MLP neurons of a small language model. Each row is named by its layer, matrix (up: input weights) and neuron, and shows model dimensions 160-351. Each number is 500 + 25 x the weight over its row's rms, rounded and kept within 0 to 999. Numbers have three digits each.
After each neuron's rows, "fires on" lists the tokens most often at its 100 highest values on Wikipedia text that the model never trained on.

L9.up312:502484550549527517531483525484531465521476480511513485471497528487546506518476463536487484506494505468463481502524477486512500488515484505495455477483475521490505511524514503476523485467543495463496522524468500497499489511512483508481507479510488515524531488489475485532484485491469486526445457472510529485517487499522507498494495483475510513488464490505495498512487530548543497523506535523541513538529499489500476499519530523497512470530482509459541481511437490536547503495542520557494528444504466526519508475530488482494543494483498560505466497527511497519520523559543466546
fires on: " |", " 3"

L4.up270:492480485477511476538485511512512514469496454483506502496481427527505508520490510476454473493472530504493482491508527569522476509492509486547507524510521490476515537513484504511470461541489498495497542521486510488525515495509496494543535529445517466462512454518541472478532500492518476509476528496511516490492511510535541530533503476504486486442515511512499506518482540455471504504460489500475526480494525451526527551470486545514511514526459491526484479490487507511490481501573530511527488496540500498498460500489489529509520493451529448523502461509558537513481513512430537506
fires on: " and", " who", " to", " that", " ·"

L2.up479:511516511499513533549472539496470466542506551517480551458499455522483460454495519475500502490504473497499514513552551533497495436495534500509509434498545479452498504492494514510515520511516505485517474485479472532467506497522490509487482476509490476495487462491488524483527464477567504493523501565509489501459491492528492478497520499493516499432522461511479492503478524496511508524507509492501490488460512494493495523535494552513509533532538518509454502505464510459531520468502534474491469436482497488535485499561450569518498501506505492520505440511507493501501491541463492484
fires on: "l", "ally", " begins", "Professional", " officially", " ="

L6.up753:513531468474512484488483522508513459501447508533482504547511466507511463491513521549459484488478522480490471521493495482508456486485531497503480502459532529483474534483448539486432464492521526489558521484487478522524474523479498517517530479514493490501503498474502489466498528493545499499503505507493517497557503539483486505516538531523514484483475529485474511509503516496503519526484521513517526512502508478532507501509527474485501551558470473523555465507508512466488497511443470501493510512518480512472502481511508479495532482523488523443488557504520553502468473484514502503
fires on: ".", " and"

L6.up1221:513482530509481493503486514515462556532490499510524475469492532513524548507482486498487488522530463485490508501527497525519511505486515495513490522488507509533488496488513532519424522529540564479508510521490543479513524500497541507501498502486463475484499486497550462491512510526475483504525503510493517508501542486528517496520509499482531526485459491504491505521492500466493534506505483512465524503496477469484487519472526507469509477464471508514468501510514533504552511532480557514500483477503483522458498475511484459520530464514499499499479521461579496504491471511520518515
fires on: "."

L9.up1050:487512497521483535448497497508524537487494478501517493485465502494463504501468457518515497479528478495521501476515491491540549475517528521487531528481503515542485491522466502511484475511559515487531521537522510530477520488518504487502505527487486514505472490502501493488484478525464452505534469487467503490541524472482506493514503435569519507489508523546496503475512512482502512481468534509498546513504524502483490485523530489467497496490515529472527478510469500534518490515467495553477510485509489497462527471503477471525488481527492511519469508477517556491492483492482490568
fires on: "."

L9.up689:521476469508475476520542489457540488501500524498488495482457569497527501482472458555505512558476491499540532482536495541500508510519480466469501513510478501527488511503504549523470471487480512528519512501535485485481528507494472482492532536523504508498516516465478525476473493541524469493517498516508507481491494520483490544539496495475500469499465516532442553482497483494537500521505504494494482497509453455480484522479548505493505488530506466499516501493517465512525497505524533536506460465480535504486525480436469504459465484491545484503523483521507511519518518506481516505
fires on: " |", " lead"

L2.up1232:492480479543470485475506490484519521501479489486508447473496512482495477504472505471521469537492481474550478489484513497505480494562487482494485492512478538489499525521506529479464445500459553477517467527516469480503496520458471521458520522461483480522513465461526517524469538496505511511535439481499534514482480502512462478520488545511486530506451512500526488493531483516470439483504533498529518481522488507489470505487472509515506525491479479497552517554553460523549487557525546482444510519481471499492484469520542471508553508512488484469507499530494498528463490450451466487
fires on: " she", "=", " last", " She", " Ost"

L2.up52:527479479482505465516420507476530474488501463508477510500510485478497488515502542540512493517513445545516489490502465517494492471495503498486513491508500509480454533510491483491495492529514592506483477472497489515490512471517489485517471463544476473519480477463509520514491511492497521460494509488543483491494472467533534517512495488503509496497427484484508501486497504489455550487495541519474511476490467435481493481482498526473528487505509511534505499519500482498529487561469513554455492514475534502525511537512489540514526497501507499519493513466491522545514463492483489554
fires on: " =", "born", " held", " Dr", " way", " represented"

L2.up990:508481518474494479501476475477481455554485523494443539468469506472498493509532507530477488521512477502472495520463493486474514478462527492492506501541533529478448521528508548516534503493518477499515489494518503501487460481481495532538475482486503482542492466504484514524519492505502512509484506490483470524524490499558448507509528505484468475462476489471480470480505528500421548459520528493475518473478502447458483519506500531491507506505529500516481496531510502525511512520461506518530430522511500522488490477521422568490517494498477515502493555469512512491502512545447489489
fires on: " =", " no", " Species"

L6.up1267:503469527530531504493468508512507529496501515500520425495518521504519580489479515469468486490506542503487516460510483521510513494480524492509520526504495501524465477514497464528497537540514524475485486507461502490477517472498531505502495519454482465426494459540483505513560489489489478514512505559487510481510537528544514505515503460513525479490495505520482493505504483465460531508521471495475523534486498514492476520491465501495503464489497475513507500505502529525499516485502565533536449479496496515456503519491501485526533491532516456516458523492587481509521498511503502549
fires on: ".", " ===", "/", "===", " ==", " had"

L9.up609:469504544505513496533502497511505526515553493469477480506490507528485486561486492494509490499452507503485471495528483520500503480524491453472489510522443477491490507493506476517517427488527463486525491523498505531491478478482544519540493501482546486529521535465476474506587464541495441499445506481510482470568500522498542484514497484512478482513463562505456543512480522499501467492491495508491508505495534497487515523528482483522499470518486504519471514524504464559520502528492484519497516500521453502491507463492514509470482461518540528522509487516479498462515508490514479507
fires on: ".", " |", ":", "17", " \"", " Hamburg"

L6.up940:489510513496480464524467510508443519481503487486563462463465469493474516477454526460437526501522507495502464490477504518510560466471495511515469491512512520514518520539485539477521485518515501467491544503512491424494505509479507502473508521483515454507550481486476502522511533516497471491463485507479510487510499514552511477512518517524501516478483499505518511524494501482504555501483468503503479492472455460489518516500562523497529470567475481492523501506518505549499503488528529524473477422514471490493475533532518472520550499529503467511466506476507485467497513485439505479
fires on: " and", " of"

L2.up234:467529517486557481521500509533487525483482551497514508504491518489483515508533500461524518518527528499506459549500493561491514514482532502484483523524529494522478465557498456466518481516496494505486485466482513461499474502488525498497439497450510471521502458483518495527476544503492529493517486483481471532470530513552534502510509514507512488501492516503476496510494455463515516531487447466489514508503458513471556492493498484469498492493508500525517520498499474538493488480511496506513556496506496466452460510457510471545516485552511496450517477463495448505499563523506494485
fires on: " re", " a", " un", " very", " too", " ab"

L9.up284:489519487450472498505490531470558530517529490502485493445474501515502496476477476547499501505492552451529512500495456546474498515469484493458460524511476478494471482526488503508480485495500494516492497500477545513453454477519510501498567532491509507482487507513492524516530483507530440495495496482500489508534532482500557497516478526510543473489509515508453500493493499480494458531486461499484477500491518486464463525476498474467494478562529532525556481501496512511475505560503492496508470476506493519469543503490531463459507494461494511522534505510514543513508472526517465484
fires on: ")", "'", " |", "\"", "."

L9.up1454:559503524489514487509499482505500491469472518464547544475472466502561507513465478493447492489482497503503496494480462515525495539489470472502510508486524497449497479536491506464486439469523493505521474540515523516490471568523460495537527505503477458485498501513469511508520518518529538439459502512509497507493521506514518505499491500523475479513501478499507510554429529504537524519494443491488529482467503503499499492477506536485513498491514499500497515447486503452500526501498521472566574504491537537501495481518491473509498489494519490501520547483477500526535548480490490497
fires on: ",", " (", ")", " there"

L9.up641:490472512507495510503556489467481511480501483508523525501496496463496551488524514455527518509536501480522511484521517485544479517476505468500504538544461557531505517535482516474493477506499461494518539522503509460468506488504487481503508490487479454473512497469492488500523503480503474524507514505462512470543502537521474481494513461577475517507439524514537556515479548455479505496494474469477488507493477510512470560513559556489553475506510480479469505490508473549511530470515515512472496460485490528503501472521501472566487501469511509517505458516441498522444487508468526498
fires on: " |", " the", " \"", " ", "="

L2.up1493:479501544466478506517485520516530521461494507505535484515467498503503523508475486452481497504547503507510486486494548511522509507470496500529485531508521499518542547524486526518443456498519529469469511558502486424496492502496527509479465555435495466485492456472517489516520502536497488506493517508501502435490480507522473508541486483510521504486488493501501479513487519466542540487485491452460528513521455503489545550512500495506541479575455479524556524489494505526562479497542515545484518508490483516461473520474484494467524485535511480497446474523479576499485543516473554479
fires on: "==", " ==", " |", " that"

L9.up754:487540470458509459509504533485504508527492485508477479468503500507490500504522507512531490475470497524525529469501500501537504507495525508507491500456522505522485514502454511485490496511516530467510498538540496502503458477511558503488505519475516541537448479494508488472513529457546523457468476508494505486492489525499534496516517514522455508493509510507493493541499479437522507521507473526530507502495476480520511528485509516509445517541507492547496531492480496506515466483485523517490463500471462436483509470505514456473454485489490536491510504470465552480518483506479534518
fires on: ".", " by", " to"

L4.up1191:544494521484513520508503536479504507532469478533487544505509497497494490499514528493502494509454511507485534511476456499501485530462498550479520514536423496476504452504480441496512495479508496488512453527531460493492510516520517435506501523464493528536535528462490481468504488531533475455494505464520487514470482469491506518520510493523468486499475494504519503458519493522507483482506484529483495500492501518539476506495533491523494501531464483503515516516463534518512531535485495498491500481501513518485491489461519488534534504513524521499542515496489487472522535499514518470
fires on: "ic", " Best", " following", " Ber", "Best"

L2.up1411:494473478498530506470509479471516525518499552468504505511505487543474502500478502522520528529528495505518488496539522534504520497442502505501484493497522514473471508521495512458517506487545536519470466507485502520486463473503511504537485484508546450477488479433502535508552488457542505496523463442469486479515493472514542484504482487493502525530485510531463500525492463510505535496511516498484519485506503526479464536512453486509500501478490537474532550495502482496497508500510472500543459498464505480531527534459481523501464509502480518467463507567477506480478510471494532566
fires on: " re", " comp", " work", " Edwards", " chem", " Commission"

L2.up405:530493494502507501487475482513474494496489503499509486490497465478504483515511537504492474471505482496513462540528496521544483476520505473539491484498471506484508528480463512465509463499479489486545473467509502501511490522444482505553481490524431462502497475493473493472464532475530525475512460493554498442501494539531469541518465470508524546464458536462501497469502508543468507493498495465460520477532429490502515515521526511496505488510491513518523499529487521522514481502500509533468492489515500532508491454485524496535511501531535510548494471497520467508479507500460459510
fires on: "=", " served", " United", "ort", "j", "On"

L9.up1084:465531490454454500473483494531473481503523524475478500497498552487492497565506512470481510512504500492495436510508457483491509502508529505489449475483497506494468528519507517512505512499534478461484496517552476478455470482514554480433488492467516527499544538500488501538513530454541512492475526472471522497513506484537483487497488526496466529534478500491474478497463470473549421504472567532515491510515469512494516535522480470490494486494455489492481522492495484506473498495481560512464461478485509495493510498472512475485443497469509506504511508516511512497523534483501497487
fires on: " the", " |", " be", " of", " all", " a"

L2.up819:537499486470439448473483503508503532467486463472471509489475493474478520521522451523458516493458466471482491482508525523519515491518494510467504512500484506513498494534499521483509485551523490524531493462459499525503435471471468485526507471547530497480502501535543485491511494488457478475449488478509493487521474493511468514527494474482514455542527498506485473507500485495472505521517522497463456516503539502496495516518462501510515520497501507490512466524484507487479498494514533491589484489509507510527496498518480542493517522487476516424589529476537543491490520504495521500
fires on: " High", " OS", " million", "IS", " passes", " electron"

L6.up458:487508528501484466488486509531491503543474507498490504473476513511515510499505495506486479523529463482511511513520472452500510507445554522497507521452515513538482522535505519465462500517549535450506506533507497524485478517483527491498503478500476470487487503482556484500527502515482457498511515466501538529484536482559500511504507492472537506433486533509509508524505487500482549516504493483453522502506467472476483515476519485455518440506446500501517544509501528484502532498470531569470472458503471526475511484512503465500525472539487515474485525479560500500469487499530535508
fires on: "."

L4.up333:512522518525452464447491526503546516527478521512515488489438506483517552511493472501486512520512500462497497444499505491499557516486484511469519526473488539532497531523493522480425474467485529474527502528478494475499512526483537505507482464531510545473506498504517441520499516523491497513489468469493507492501508503508498517485500483513507511479490492493508506483508486492539579514499503520476526506464479502477462535493526485466509476484447484462518552498468510523496532477501502492466485508516485553466531474485530424455520488486491501495474495491531519502496533473508524461
fires on: ".", " |"

L6.up1277:514511523471478457550482506497508548465483496481511441552468466481511473521433467462464482503477556465525474500503501551518543527512489520504487471502471548481487514465504506533518476481498495496520507515486520453517511489502507477488510512459486473462507475525519497511502506519482478510487531521515538480499531526521523474503513512504504464509520495506543492499512503488492501529514446507477529469488523469493514493457505520527509494499469449483478474497491504510490483485532529468509499532515514512449507502477532510465539497474493468488455503523472520507506510507520505487
fires on: ",", " and"

L9.up83:515503472472479515522514516497512505543506499488472469505510508469492507554530479534455482491517490490482462509535512540551482491467491480482474528515512529510511522517513516467490489538494524475489515469479515487495476488495556511502536485473487499504485479534529479534516516506497512508483526493526500470498540510543522536524491533555490525473499537470488494493495496443514495527471446478471475525489448529496528573505477581501478512505448470543497490496456499556512508514490505548500502463526508512461487483530526447512469508530504504498525492466450536552462507554466519485
fires on: " where", " and", " which", " who", "=", " the"

L2.up1385:533552505510494514528497465514489477505467507498442522510487494513492490515513565470490486503526500490526556529516500541574506498477512497502462489489515461511489464506513537534501527525488430507572514486498501485495529457501495502488504441553511488462546514500521484457517477513474489488480488475506478461523460491506494530483472438510496513538541499531483523502487515524496525509503488481467478500501517522563488486470505513515494506525491496496463452518464486468502478517504483480501480492512509507522471524524460551478534482448480473536501495469508456516482518574463514492
fires on: " it", " under", "-\\", " greater", " GP"

L6.up235:477520491536509482528472505504485446484483476480527534481490465489498519503486481496497499508461506483470495482516548531517511462501530501584497450509510485473507510558497472497505485545535484477499522454519509455463498485499503505504500549494500472500496442464500490509474513467518500491532470487495510453527511551522465482466535481531479538438471507515525508537488520487489562492479470531508491484495502521491530529498480525482490479539528503530490509508494488526507503480555510509510483485506453502528482522550494497516524490509482524483544502473493494503491528481458499519
fires on: "-", " of", "'", " 6"

L9.up1372:454537464489499503468480536516525491503486466470488543488451483519461527508519508473507467503497436511510519453490494460506488504456501507489477474468533492497499498523486498509510476492494522504495473537530486497495458473491482530463482514512478516485485450513518512516494536531540554540499472476490518498495495511512508461472503483537515511506502510541422496496501509509479509509508508487507530485549468504450517549491471484505490499520425504501487492533487452544495497455482479514498514519510525533475541478457520507487502486498521507531498550518495503495460509456478566499
fires on: "\n", "|", " by", " Europe", " US"

L6.up118:561521483532536555487509506499481495513491483498507472515505477517506515528504511498520493515491511520536503468552482511510466481502463455491479466519445508511555480489483450502514504497523463480485492484537499501514536488494474509496527521483479537499531518522461517483484487516510478522427514522555553506526479509495508508516505530530457504535519509497478509518496525492528494518505485511521522500526515534494486463467500535512512464499501495474487472503466500520493462488460528545487516478505499502495485453538525482524527502576508522555486492503525472541521472481521462525
fires on: " of", "(", " for"

L6.up1019:450555510494471465495507491490534502476480470496501495506522477503492482469502434520532522504512480456527480487491514459525450495530484549511472511520476464494501466467486466533502532464547495474495507485503514495462561522495467491495529468507484517543469494481489511482544519503503514561528453503504536514517492481521502475490542536472476531554488508508519516500515500447444489487499499507521517509484563501516542521500515502500510489477470455481531487481452523487454532499530471503477492540523481528502475516464533522520496485510477498488512515457499477467525481536483462463
fires on: " since", "ody", " Since", " rook", "ited", "anor"

L6.up798:479485500466476518508468509501483492512481479505499480514500508479497519540469532504519474533514478484484485497505500548538529479501512511527494510453475504491517518525492540513489480496469481487515520493502478488496523536499535492489482506503507436510509494475483497545547514473514507480454516471506495475466469504532528460464524509540445511539578510527505509485500544505494530497482479479496516484487488468502542487467476491522453490553510522554541483516475509485515496518493501509493552562504488506513490518516453516455521499501517509475489512427489520520503517523477497539
fires on: "-", "–", " in"

L6.up178:507480520492547530521438517541481496515499469495505513489484477504481553508509473498509524499441525480490522496536502529503484492515482473529535475460502489546515553478493503511499510531536510512474472452502530538546510483490494526497517522513569476498494504515484501475517478451489486498514528497529501462514481562488484521534506535506457541460442527518484514540461495475531497455510491511430514525510497477485531546497489531538490471458462496521475497506496502484497529533527503500515497520492506506555489492499490523446488466487461516530525476514511497500511480497505505517
fires on: ".", " Party", " |", "|"

L9.up1017:440535471497499481463523514494517465540465430486501503520484511539500538538460530480538476472496498519486511530508468476524510501527513524469532522512495528554488520520466489472515484488557451525507545530503494514497450494468518500473497495489515505557493506492498514517498543488469497492463479493489470520498495531501482505514536493484487484495504520530519498513487516481516533494516489497492501541478453506498580490484505455465504497515483460480496516528509470537533497503523494512470475491541482492462502482511507488512540469528496523487527495492499509484540532514543579492
fires on: ":", ".", "″", " \""

L4.up1241:516439480446471495556464499434511505485486508485446464493518481501493494489539482503513526501505502535459507504573533493499540502527491480540476552521534518519573512477491466468447535520490517516504501504508457472491534465494490495484503474492543508536519459514517486470591508517500484539487479515465473503503504483487542503497505517530527494502523499481522482513504501494509514508513522522488520414505490473525545467472529486530468494501491498520500480477478472510457489496522513567523482493506524497507525487492479491504507447498476512505500506525525468433529489530479548508
fires on: " L", "ate", " all", "oval", " named", " Trans"

L4.up571:501474485485556463457532503502524474532533479511529499496514536518529529492527499474478487493512477494507501505470480490495524508482486485499476509464505506494491467513469496462537468473476510529489480489508500524460443498525500511459490494550498480517491490493494541468461537489453496484494463482522478476509487506529535480564531518506509487464496489498523485469503551500474513520492509501473498520495481537529492523522508459482501498500475491507486492443520516514549479504493508538501543490458490470522499449482519467483473537412506492519511475520527486492507478443524577487
fires on: " more", " Vol", "ure"

L6.up117:490451526486502518520527519513510510483518482501468486532531509470509506520470528474489552487537486487517449523504541499487519475497533483458475511499456515517518541504489507510482501502498479497491528526529509475509519467481535514500484497486508454539514463484494453550512493443467542527488511523447521496502494504513509502525550486507464534477533503514529510487494496457503501535496468461463497531520522497519514432486507498485446473532459489474485506557495502527527516508508535494463539508527465535470474472502474523554506482524549516459493483476484521510503480536496524533
fires on: "==", " =="

L4.up1478:517543463500487509522501519533497522490458458513495512471511479475492480527516456516457499488430480489515506492485507509492508523485493491479496499522491524514542523494479493480480474487478498478504498530537499494485514469461506523508541531480522525482516466485509562505504507559487488500490485481473524468486492518512496502478550504574447556503536521515496515481502489485547506548494466503498489502506488519521497527495501486537513499518472490465549485544510471468479472481494507491490500463453481488506508491493549498462478472486529484470509536521470507529466506511495461473
fires on: " that", " which", " (", "."

L6.up338:493483487495528487555509511514483549463479491493528508454500486495480517567475522509472478491468511510483531460527510495529493510502506493475493506494501500460471513501493480485550454513510518471503507498523537521517508483497517509543530507459523447520484480438545510483536514478495474499467522511532491505491511490537549478480529528456471521444468532512465499508480531471532505495488490530473525518499494484498483477459519528522479481449502494524542500505484494485543486506513486480521502498515494508518487494524509516539479502484488509516493462514476504500477514521522458486
fires on: "\n", ")", "″", " (", ");"

L6.up1249:499532506482485480511470520488511495499489520512552451506483539458516525507452492490475446500544519499506497506488458527514479520499537498522507455466467495494481482503519514468496494481477485490521481489510488474482497518485478500526487500449521491502492494501522464537462506499499504516481471535516536507522527494527485525480488472514505504495513517501540488546501520484516484504537463458484506499521505533518480478438517501500547507487465492505529473500522518511488546486524496555538475526508489549506475506503512496481560507482497522475442543482484484475463513505540486444
fires on: "-", " of", " 16"

L4.up681:462519486476525440461468494466461533457535486464500503471488510504514507545483449511516424474526485528548501443543491469537501478516506444475493511525521492453492512484543512484508522514461484490498504482485510466464468497507498482476533441504492453512500461505505511481496489503492520463497507481508520478521483470539513504532527539483460539493500541512548548513462483518507533517486506524455484522510475523509490504508507521482491520528509506518494500527502526470513507486508481490513483470483515535534509446484510495471477537459497465488498509474525488533492505475528545503
fires on: "ure", "man", "00", "90", "80"

L6.up1298:481480535511495525481476504566489463485497475522509497474479501486496534538537441492519535538480512457496528471498483514487513524517493508517510473504515507503515511491503476507502524498491501443481490513476509490530426512499480502492494510521501518465541496550464494520510509443428437480482510500500559492494519521499416506517498526474508532526472469504492481540490491513509483508474524506496494488533528543540509446529483466488540487502493492489464502498501494471498510491498560493514529557473483481489513503486485497505506483530478495480502527487510480554494555488510456490
fires on: " |"

L4.up137:471524527476516524566512519514502529455488495501484480546497504492505471491486530493456463501501512483540530457474481536505536529471525496512473454518494497457494499492494521490494476461489527500518486473466484524494552521491492501512537472517554481475469478460571512523466493472495496504533493539522492474502514511509537502485509497489512529496536525506531515506495480490498501490504484480501474475460487464523494456485517521484439494507492479489549503503483580486481488524506500547544533537499507523524500499497485484499538495478471442474500470489501523501523486507521532459
fires on: "-", "–"

L6.up172:443513488527488507535475502492505557472462501503540508485505481514544523508507491464485458514508497465481516523489491525464506539478510508507492515504478524473474467493507463502463482472491501462486442535521503469515468553478480527466502512517489501463491464489478485489461492493513520487469507526563510492495513521502540484477505497484538474505504508516487483465467516500505518523533469456499487499520510476494490472501489487504483497516480487515474543487493482536501485512525545497492528537551508538478515485505514516475526466522507489496485518529453487526529506516544506497
fires on: ":", " (", "-", "(", ")", " of"

L4.up913:545467445549519535490499494493517514524504482486489483519529517520483536486484529496531493475500510510555511495532493536544477490477484480493457523483498477477516501518418460489513484497507489495463490559454497501520520458488487517489530574476488476485501527533480567527475442511503534494484496517484495503508484489502515512516496493544511508495536491510461498451487473465521483511479497445475463517495516525549477504520532522505471520521497494503513484535500493521500487520513454471574462453515485521494500479508493488488477506455516490509521477480492530513541510498477471565
fires on: "==="

L6.up901:518472535510486486456537523492569493511500507488504486454473458506513559506496447488505493501505481495496460452557531490517486535466482486514515502490514530530524519523474516510474492456479513477497525460441496480509492503500535510474533527530524481518510493499482441512491529450499510510501481487510522473495478491478472514474504537504489492501530504498504519491500484485525545503520473479474503514511487576485468497511519477459506465511503447428500521518487518526492463495532496534542512513529461523482436464479486478510530501506506520494493546503490521494503521522523511501
fires on: " |"

L9.up856:468502474509474533441512501484478515491504488457512522474516559480509542527541490505482485478502454485510473512526469484442517510514460474488477507493500500497547492512538542529514529545487489527533527523505483505456484469486493506506491500519500518496508532527492515479543457520505542514489518508516515501511519491491509507531507507542455509573491517492458478493466531506557447491497449478526519491574449477547511505478478465501521509472505485477516499502509483482490517500480497498556506454504532536465544497501481509496470501534529499481518505466498508533489471523496462500
fires on: " of", " the", " from"

L4.up982:474526494482529514504517479470474516511520543480497501512483454519510497454485481510471510512518513487483539502471488544454533500477487517456507533527522488523528547491475514526539501478431464512511519474476439524538509536541479499490503552482512523529503492507505511513486493486552504495473490495535512461513513487468511509471498525515499492499514435470452524494497507504541505486468520503509559512495526486463503500470516541483515525512487489481535504495507518477528517490474508493453539521479489486506489528522514481500516490491497517496497516541452461496486491513533489487
fires on: " one", "le", " towns", " Comedy", " br", " Cam"

L4.up865:512496484534510530473500474482481497485456544477472478491535506524536506483521496504495567501484527508501494498516520516495488554476494482466541469516478519482551515502489538492508526483473501436492540472498487516513557537524505505519505507542488468503535504464498502536487494523516526444490507485530508515532524481490485518502508494458538496461503443472502517480490520497525549498526512495549495528511530485478497491510498532519521511502515491504501530520487502469477497479489477519478499521521427506518501492513524538511494534440508462479474523537492513515547488496518483469
fires on: "h", " under", " example", " season", " "

L9.up1191:496516463500457470537483494464528474480480500500475520510517474487480518502498506533499490468458522481515507560506492521508473524496517479463480478518539467498481506533465528468462452464456505498514522534471474537493511486513515526497544508497457481508496501482553549497472508500530527455500488519538507511480502494517518510502507500467534533499537497551529507487474466492478519500475460456512485517514505518520518491461501488481479492513470494501537462504501529532484499519528527491527492488517466525476504554520509544498513481509514520482437488536514496475470462480511514553
fires on: " as", " (", " and", " First", " /"

L9.up997:530517462459484497507519472508468501496468474450464504545473493526516487492503495469501544472500535468527499479530531523519518476478490486468462466503523513475484505500506539525496462512506492493491500482505508512460538523505490509502548462479482531498481504517477538507524498535473539470488521524552540488510477524571477489495483486504475493493499517529468495485460507494491481491474537500489482522507508522464519435484507487487502515420484522440532472484461455476519495486478517480451483488523492491502544513533458494492548502520540478477482506516515503513536505509464508467
fires on: " to", " of", " for", "il", "ern"

L9.up302:524549533492495491475475508461504507491449485496527456515500523476517519512517438496532504508483485513508518441475526485500531537513479474479525555549469471532509517537507522534464478477502491482504560522469553520520501520536495511480553497481508526483526490487508512505481551525487464476512457464508552447527440523495467478525508470494491508525532481482506524502474526484573514512476476504504524483524524463511526441498495515517450538495452456528527489499479512489503538466497500541534524503492504484457465482484514487490513514527522494570506490525497554485508471483489528496
fires on: " |", "29", " album", "10"

L4.up1445:525476504503500530475509521501548531487479502510511504530511494526490545518472500473477488494515470488506508503510540488525464523481492508520519542509493477493528503544454500445452445472522464541477494523476508489504513480489501510497490489504493456508484485491506444520511490514472482501485516491519486498497513493494515556490514514495493479495555490485480487479499547460502532490519493438485505506486491479514507555494514527489488444499492502472501488500481514521495484503535516497549531540549494519468481477533475506466519483522516514463554483470489523509465545512453512515
fires on: "==", " ==", "==="

L9.up2:506509499524481470475507527529544503480473479499485477474515513530459516547499488502549493501451490525521468511527491502480509523498475455487493475497497505509534514519489478471502426517526527499515505488470511494516485538461559524511498550501494504529499472498455491549522478510479491475443504513476501514507483534520485483542512496507491489464468521536477532514502511458502551497502499502500526462490468466462519494483513528524479481490507478490502511516472460554491504500463502531465525482531448524497485482488518452479487455538546552512477524494497494445476471480465520519
fires on: ".", "\n ", "17", "–"

L6.up525:500479514531506500489488503447488563503487491498527491465497525503564478475499498476506522513516546503490483539496501489465503487506474504569473513469486489501439448491519489516528507498516501522506489484447514501489545529538477523534478488526499474509521480478481486498506496516522451485470495535542470488494538518508517495490472510482526476460472488549451432463493512491479512510511501484544507526467506510450496507474508510500491499526513504492479532443525487510510511518512553474511421535519492506484509445521508501470500474539516493498503464511500538526527496522521550498
fires on: "==", "===", " ==", " ===", "\n"

L6.up384:504507525545515463504504508478514520479493499481495450504510476527490490500542516518521519562511514487545475544475537505489466527513477521487468498508455489512468514529479535498524468479433489522489511503511494487503552494519473499504523513531479466488523511502485512472515553520544479497476500471506521496494511518526522477502471468468484514544477460487506505505503500520490487512494493538509542519482508463485470475486537505502481538534510493480569499506470442496515530529507526501521531440515488501478476484474491459514524490488506479481463493490538505534468514476469452462
fires on: " and", " the", " |", " for"

L6.up528:526500476500501487530531524470525471480505498493473463498507474526526512544469488490487469476490508491555475540488538475501494519451537505506536522468493506545483484496517525472503529467479482514544502498504470501438510497506563504480469495481496458540502489493521458544464445509507497469475451522545523485474530514510491527455519505509523542551503521510537479491496476508465538515521487434485486458473507523491505473475500499479486483483520466480520498498509526493511493494495510468527518492517498492469494489522496481473473480532491511469472526450532496501497511502494517555
fires on: " he", "–", " she", " He"